Part of a small language model's weights.
Size: 15 layers, width 224, 4 heads of 64 (1 for keys and values), MLP 896 SwiGLU, vocabulary 1313, 11.5M parameters.
Architecture: rotary positions, tied embeddings.
MLP neurons of a small language model. Each row is named by its layer, matrix (gate and up: input weights; down: output weights) and neuron, and shows model dimensions 16-143. Each number is 128 + 32 x the weight over its row's rms, rounded and kept within 0 to 255. Numbers have three digits each. A neuron's up and down rows have the sign that makes its largest values positive.
Before each neuron's rows, "fires on" lists the tokens most often at its 100 highest values on Wikipedia text that the model never trained on.

fires on: "n", "g", "rom", "m", "l", "ing"
L5.gate748:152116094168041099191125119094136088103157142177151100136103118107172156162097122139154059161185057125112147163128133147157094118114201075119179151138135184115158147134119154126120088122119126187118162103147068128154126114102162071156103095122121107150133177082127090158081115135091158185086092082099089098156107095211138077128146122166146127171188081137112133080184068093060141096133
L5.up748:070137145150132133177103129105084099167154115106157086137096089119138195152137141110145162167096073183090173123124114116134115153148154160129144152169139170086155124180170130189130104116068140160114131099139182168174172158132133089089155167148127148156132106068100129084148111136238196098121162077144154145151086136075126140117108125130089154141103161119102151137102081160185098163156
L5.down748:131123109082064173106101097162148084131148060174095120189199141075151167136135114170093116096150142117084114134123158135118201140136101101127089118133121049085079153088123143117176120121149135128124135122135103163120144168128138165079144158171135130094115164097129148162052161127115048182096086172156127099071066164156124045113097105125132137142130159141113166129086106142179129110099

fires on: "ic", " 197", " 193", "im", " 199", "ust"
L2.gate262:107110161106172121141106204142108100134137118075051171071088112148130133125166146099161130111130130155141092140123209167136109156156028156091183139139141138145126129156172134092163129108087139116121153121154200188134094131150126166120151132139075138115138169141163140105148150096148117099127127139099140137213206126174124133044135132142141094146129127108164082151181181114087105091170
L2.up262:112095154120217108146187200118151111097115144140119143115147092169125189145147128126141137160086115198171122139150187128165143158142053101093131131141101105115130159166129180108173115048103101139176166128166159160126156128138114192123162110137097109122115129140160129105150147106106180140148072065092106111187137103121149162079211121154136110155133142087168063165127146112091042061169
L2.down262:129148069122160129146121192130207091088128112176081132078141095154131126165152129124100124090132146185102129122158121156145143111150131081125175093103114185088116146166215156117079151145123101216151161099130157115129134122150113169146143032138187072052154127111173139138142139131126207115107166129151165121110166121109155133106190119138153140102110193099180152091125131109125105112127

fires on: "ing", "ac", "ted", "ed", "ass"
L5.gate832:137061118117110136067120126145116125172173178063126085165134158101090053097177090127093099119088169091111145127132161108104155172103157126152132124163183119113160083067109100166125108147117097196120118157146156167173143149142115087188158157113134087149130151145101148132137148135111152151143172106085144180173132180121112093178103189061157144105163081138162143154112150145103056074147
L5.up832:117081155103132157146129181117097165124133140129118149112095177140119146097112192102180132129108145125193184156093104149086127114140168113129140126144101111103114164169161163063083192111152144145132135153153138090073226096156171126097108162083124110113135090123089162111105097142063104138163210126149182149137168089130118116118140094157102140109138072132085109128179097163107151138068
L5.down832:124082161105134159140102131103165157143149173153152104184103153098162130164210173174087163125078159095085161133115121091099087120131148157125140126134132130116157096101076182149120152118156130174096083126200106175105123104142156175195111053115116169109105122083058160138088097107148064110084158157076146085117075136124103157109083104120161128184082153145108132117146085168130128139134

fires on: " h", " 195", "ich", " 198", " 199", "200"
L3.gate249:089124184146158156138054166068144107129092132115094168112103129150160064112112094152143105133135098155134136109166090102109116155130085156125173121122097143117170184150117093121152096146085201215126135108116146123088161114118101132121161117171171146065130095134084103166131142179141084103104161113086148170186155163157128121130175129118103119161141124053113101139164105080144135171139
L3.up249:098169128102137199111067185094160082105048106142105135136093137140158124145081143106119068115150162172149128120181083112122104176180078115140147110128139148109081163154087139121206120154085174169125144114176115118138145172109138129167174109166198134101153118147060108123144118222105113129102175105127124179215157193166114140088141121151083105116171110094131105132141106076167143126136
L3.down249:092150181152156148104146101111157134093087074074117152152079143143152098092066219152121138123089124109173149144158112118154114180122083145152098120132145117103054072102128152133124195140187189074118169114076150106119120125094121119203147153178120148093133113101093145122133103158138072088093108117128107143154136142160119139114132153111112068069113130149144136119191097096153138149075

fires on: " Mar", "ar", " Bar", "ay", "as", "ash"
L2.gate69:154106154142120156193149062177129119108064161102085091171107102135101083115152137115108105115108162087107125132120110141175180197174204166138177157141067109130145149121149094102134128129102119149165139113119068148134145082087098145125116119148098125172127076181110114066041085136111194118132128118091170134152166101070186157110101141139120140197147150115111134169106113050149107121102
L2.up69:155126132139077105136119155133181088143088142137070172140100114145124125091151094137134117128162098102120065096068127084126100203231143102134125124165133146189157149129153153154133117168113106129124121138127122139150140149089123086133189104199102106144149126167110103074137120111140143195116115169112137130122202129117138141094120102176073060192142136128163150127147112065102145110121
L2.down69:111139144094136125125113125129131153092176085136091114142105133117182082152136117081119096136074139105107089117108113137113168113150088136105153077105112067156093153133096125146127110118178133092157164164118140113120087122118117187113087096168149137088178129166066159112061111143106121163181124123127132134163074074083082121119134115112205168153101087116125091069103165148193134093145

fires on: "l", "c", "u", "f", "p", "enc"
L7.gate21:137129155115120132108137162111087107163195148101179208147130102093105129157109041134160129108133153172076118137148103111100144099035129091111197085083083121149138160137165167120128106166154149143109079142082113117130144090068139188124194117184141099115107092168181092146096165141096164132114132146132092136113091134140135195130141104140137130055117084129158119107112059133079145173106
L7.up21:151127118106103129151157183090121128073064133079122059100155103090095096167053122059120130049130155162122113144106152113146169186180154162115107152134115112092137144114128171089131108153054141119139126133123114161051141107136127153120186114111156154181127137091162147135119077135126168179101139124127162128127041136102103151112139128166102143084107108121149106063172111040137079103104
L7.down21:179128102121104083085105154087045140161111204045118166141159110147110078097137081140155140132149163139144145141156050161096120078085146166201083140133154116104130148117152164118060105117137178168162141122139145122158118133097079195119124082129139143160077080105128079117166096151108116140134147153151166162084119137101143165153110086112145086163114103121112090114155123198148141156099

fires on: " trans", " im", "rans", "ele", "ial"
L4.gate733:115097162174115157143118106129111118171078136152160108113109102187143134102179127180145148104127139153165165114058187097167100064066120128151143152159149125103163129108118123138133129110094082119111149109139135112138091089163088161161211110114123109128160101092071150174154187103131081100161099115125096121100145129179097170146135150070172153145148091167087060155190138131141126100152
L4.up733:127077134145132115122144109081105109105085140130140047053137203159112154095123136135070113053092120147143109110134161109136105122118168120130121158157128129102107092143155086126095193109094060135106105114093120111208182160144122097159162176157120144142165135141056137147144133110136158127126083126157146110125107080091095143120081106107183151144089118154175104101104133134129147116077
L4.down733:064073144106114110124082156113125100134078134118150135079136154135152130141188125189167087114178096091147140131120106189136073008149076136124162157062111130108079136149156131137130146072133099096099091172140087154088113157150129097173143089159154103093179126129115105122122143112107101087147191164118172143091087120072091157108113121077134082176212155125102105148152143137149151093177

fires on: "ang", "at", "ra", "ond", "al", "in"
L11.gate530:087146121159114108107143104102158178124113188132077231127096142114152102104107123128149127100112098165078118102180102126147141108104168151164094132086166089155118086102102118131115139126097045130161077098192106134169134207126132152160112131155162172137145180167173088149129179184147081109108158097101122167113150082135172187115106127119126171162128150173093085146105126127064066103173
L11.up530:149078092144097096128109150075171107130080173176151203098098114155071161089133180133069092095087154141116113155106118132169115106129150134143172094070201103122111090143122137182132119087114098144149046141114145165090154096110092093169104169189146144124169119171119131095103125139101079147104151162149157165122118077135155088140138140170168149147108183213140083158122094115123164084139
L11.down530:143137159079073122127170151150075078170114094133144116168098149126107096131119096114135162146154158106131126092116170190141118132086134072141151103113159149138098220058131121094147110139112098133113184169165080186118089146129123153138113137128119163067100115116146188102129108125162119122148139141194127103166180116109117131132171035166120127192139133115180112116123124135106123081134

fires on: "eth", " –", "hn", " /", "oot", "ist"
L2.gate204:103144133137132175097096111126112152179021089114155108175148126147158176104140126093125138108111169099127145138146117129186198105124144125125134142134126085118092145157142061206059189074118131124101203131155139106153143075124177149111066080125138097103105149179118163121199150166104092137061134138113149153098143146133206182027117160131182134144153201158153122138100154171079089123155
L2.up204:146124108150142113116116149161180138107159080116153147148107141090067136149193137107146092197118124125115099122102187163160176172097196091208109107171126129119097136113122043114056119086129169130109128138109092129130059102159112131125109062148141122113098105132135166111117129161147128085087175168121117100146135166133150090145170186087121137154108131145130098127148174156102106100171
L2.down204:104101144115135114138124117142060148142090112161144102123104111117107152073120140127077129098142098158117145130129176118118178146159136076125188132119133089146143174087168174131082138188145136104168054075136156172142070104165109163136105112160135075171121133154126209119188212129128166094159138160146101141147108123150084096143097090117115111118105171140145135098156095163050108136110

fires on: " 196", " 194", "he", "au", "ren", "á"
L4.gate803:105130094133136093131132140143142069138110085148139112103168171137119105128089133129145098183177195096195059162174145149133118112111133038121119168185173120131137123110129115174144140131112088111147112114121148145072087082097066168112115118130139157080114091168103100157190115054083124139104089082144105123150133175146163073084119123138115089106103117107119117118098109142156149136169
L4.up803:105111146145138140092086123077151116123159148090122131116125107121055082178153114140143055116144153118070116101151109122183141125106123134213133169087104117130070077149083147077175105084157142152177118127088120122153103037119119143148099105136145138107087096109093170107033095090160155138104153162074117180119233073140141104151075107140088175108113088155070150154064115160161088175095
L4.down803:127117128129095132154134100106122150116150090162110159135132121139112196129153200209143100140107143122107000141214197114162149105119170103117152149170180168094142177127122128116138175103114136139159161130136131174077182126144138128094122152149147107137170119156100162106110086181098169120121047110142090146130169120129102099145130104105071111085095152147150146116115154087171154122117

fires on: "ign", "ard", "wn", "usic", "ong", "ound"
L3.gate19:162068148170139120086112108131144159128209133121117138087110110135142160100069153123048154133093140137151127167139115093170137145132138132095089140103158141085179115145125082118126094144078073103076143080093122114099112169130159157100110145111082127138135158190140157094151141132130114040051126204172159103132144086132173083148182180138165116152081142175136135164123155104146176116161
L3.up19:098123142076134133198137085111075146123182150083130151109111134124140086173163144135149155118109124123106121138196122127050113169138177113129166151125102156122132152159126159139124113133167062136106138121122152151067151141157174124121143137100074051161179103095154166091142116130163160146133078143157134094178119129169123139155129143113175105067133121144124092101157156097174141188150
L3.down19:160073107117148143126152085132099176134170158135158138071088133140138110192139141147164178070091209119236178097073106132144121149108143143123143150161161131090105139107124105160134180139142130159082092145159154085086164119140113138153125122129165084167153175091154110098153149190113114168072125177100132162114103119117175148170124079130134088139114138105165098132121120137180079074064

fires on: " 199", "\n ", " 197"
L2.gate770:143134181173125195158129098122150150148085151138091176104130102105157125121127104135124128101115164168122144090140137129102159140095098097117125087120062160089116134176125147141202152096064211095106141147125182142137161150119138129066216116124128093119091148100084135120136120152135133049126104143198089111150116203152127111190110161144168066122059206107122029140088097149122182150169
L2.up770:112088137134132151144091140130132156157096130124121190087090124128117118107132134162090158160077133120125146063102110134150049118142097094124143158119146148096107200137140210096176139055106160116085147114129135145126150191086124187169163084132110142139149160083151183086099114124103120104107123137111097117181094151176084070132144125180142077130127166103105046120114134125109134130189
L2.down770:073135162158133124087140111140107110110075068127060129135127122118135116153109141164158128088115152154131179099143152164143096120065141138083168134125125142130059117112091138156126091129091207164112129136095108113114147150148137113122113153109156133116129068097168104110189067161101100004076156168176128093143106173193136113158075143176099062158136163090133127124150065140123138144139

fires on: "ist", "ather", "on", "ther", "eth", "her"
L4.gate154:063142123161148172058180109176191167107085102108120147102147138144131106082124135083139109183101070144156151128089101167143159161125135072127087068160178149140109145109132126105107116098053106112133142086144094145095163087165145097139138124113166067153098103129102164159117118200102182125119152113121154144135127104142142136055132087100146099094181155081131099162149175167109136132083
L4.up154:141155108130118125105170100158127134112108061166096172112129120131137116132127140135093117154157087118185134152128170129182146154067144120153107090143131145088095135127102098157077156093065079097205088071142144096143126075124143134081111090104162127175122143126108131185140139174138169132122130144080164112082111123160152158163142088076161124116136165073145121139171133163133054076102
L4.down154:124141104152119098063127170158104164093090097146079090096113071122139136111110185128115125140165128102103145095193172131110094156122095125133166074097108071102134174100120119182130182152113114131118123127075175145109159116136173130100105146185157124081124129143122150103088120104119095098135181149081127143102108118117081148108172071124053175067129134198110210097088168122115081135137

fires on: "in", "up", "ard"
L2.gate894:168145170168155123140093171112156102110120198067137142077155133150117136105063140165157144161052163099080076172120153112156153177175153124159080125097159126107142107164125141083132127105113059043092082109151152099166121179090118184128129184150124118140146065138108119085090130174053135120117160097107142131183148114102130130115177110155126107145111124115083101094127174128151087143147
L2.up894:249146111075136078143113158115106091152086167148137160095076159131149110206100158119098149138110100102118111194107227104141133130139135086125113151150167129166115108129131176116130099153192104092114090130150166155142108140122141161124152156139116122130155094104157134092151103180091143167116113142144106174195117080110144140119137158105159115156098193132147079063090163135206118088162
L2.down894:155122087195169085133135126179131128153101105191115142120080145134096073208113153151103147151138140119157126113117120170113101104122149049107140130153146166098080134109137153144109099136131173117124145163108113160108069077131152137169191144131135146105122139149117101082142153128103088148145182168106157133155100168142050149120123142099096139156102151136179166117195148099158108108105

fires on: " ed", " rele", " trans", " rece", "le", "rans"
L3.gate309:171063050146141182143179122046162129113121146125154096142143102099134115122127162180164092082131112054128138096081130144167149086124155144119118162118131178088106133156161080147172100114133067174112134120101151044180054146144057131143193151114220124044173136120116188136131127135091181156184123091137131131174104119141152100100113172122154131128123109119083141147130128173104162129134
L3.up309:135105081139072152125128121063126149101091109131158138071096126110095084091189115099137125118153102175163143099043113125161139148137181112138167153128160171126136133114098155127165129088164084192130063118107113084133164127098139170052171136085134085125157159140110109148106119118133174175110101135150120142178083114132111089101125155095146068077188099140103084114129154155160125133093
L3.down309:130102193159206118092145115097125133118130128106131136117077142124114130168151186144156105073140117143144178090069103090110109067089093167057154101152164142039169069140147118147108130115149090127128110158131150068092116215120092110125117157109114156125170133111095125095140100126110098141076112164117131179150135106044127130053081144075139152158160089102129080078118155181129117201172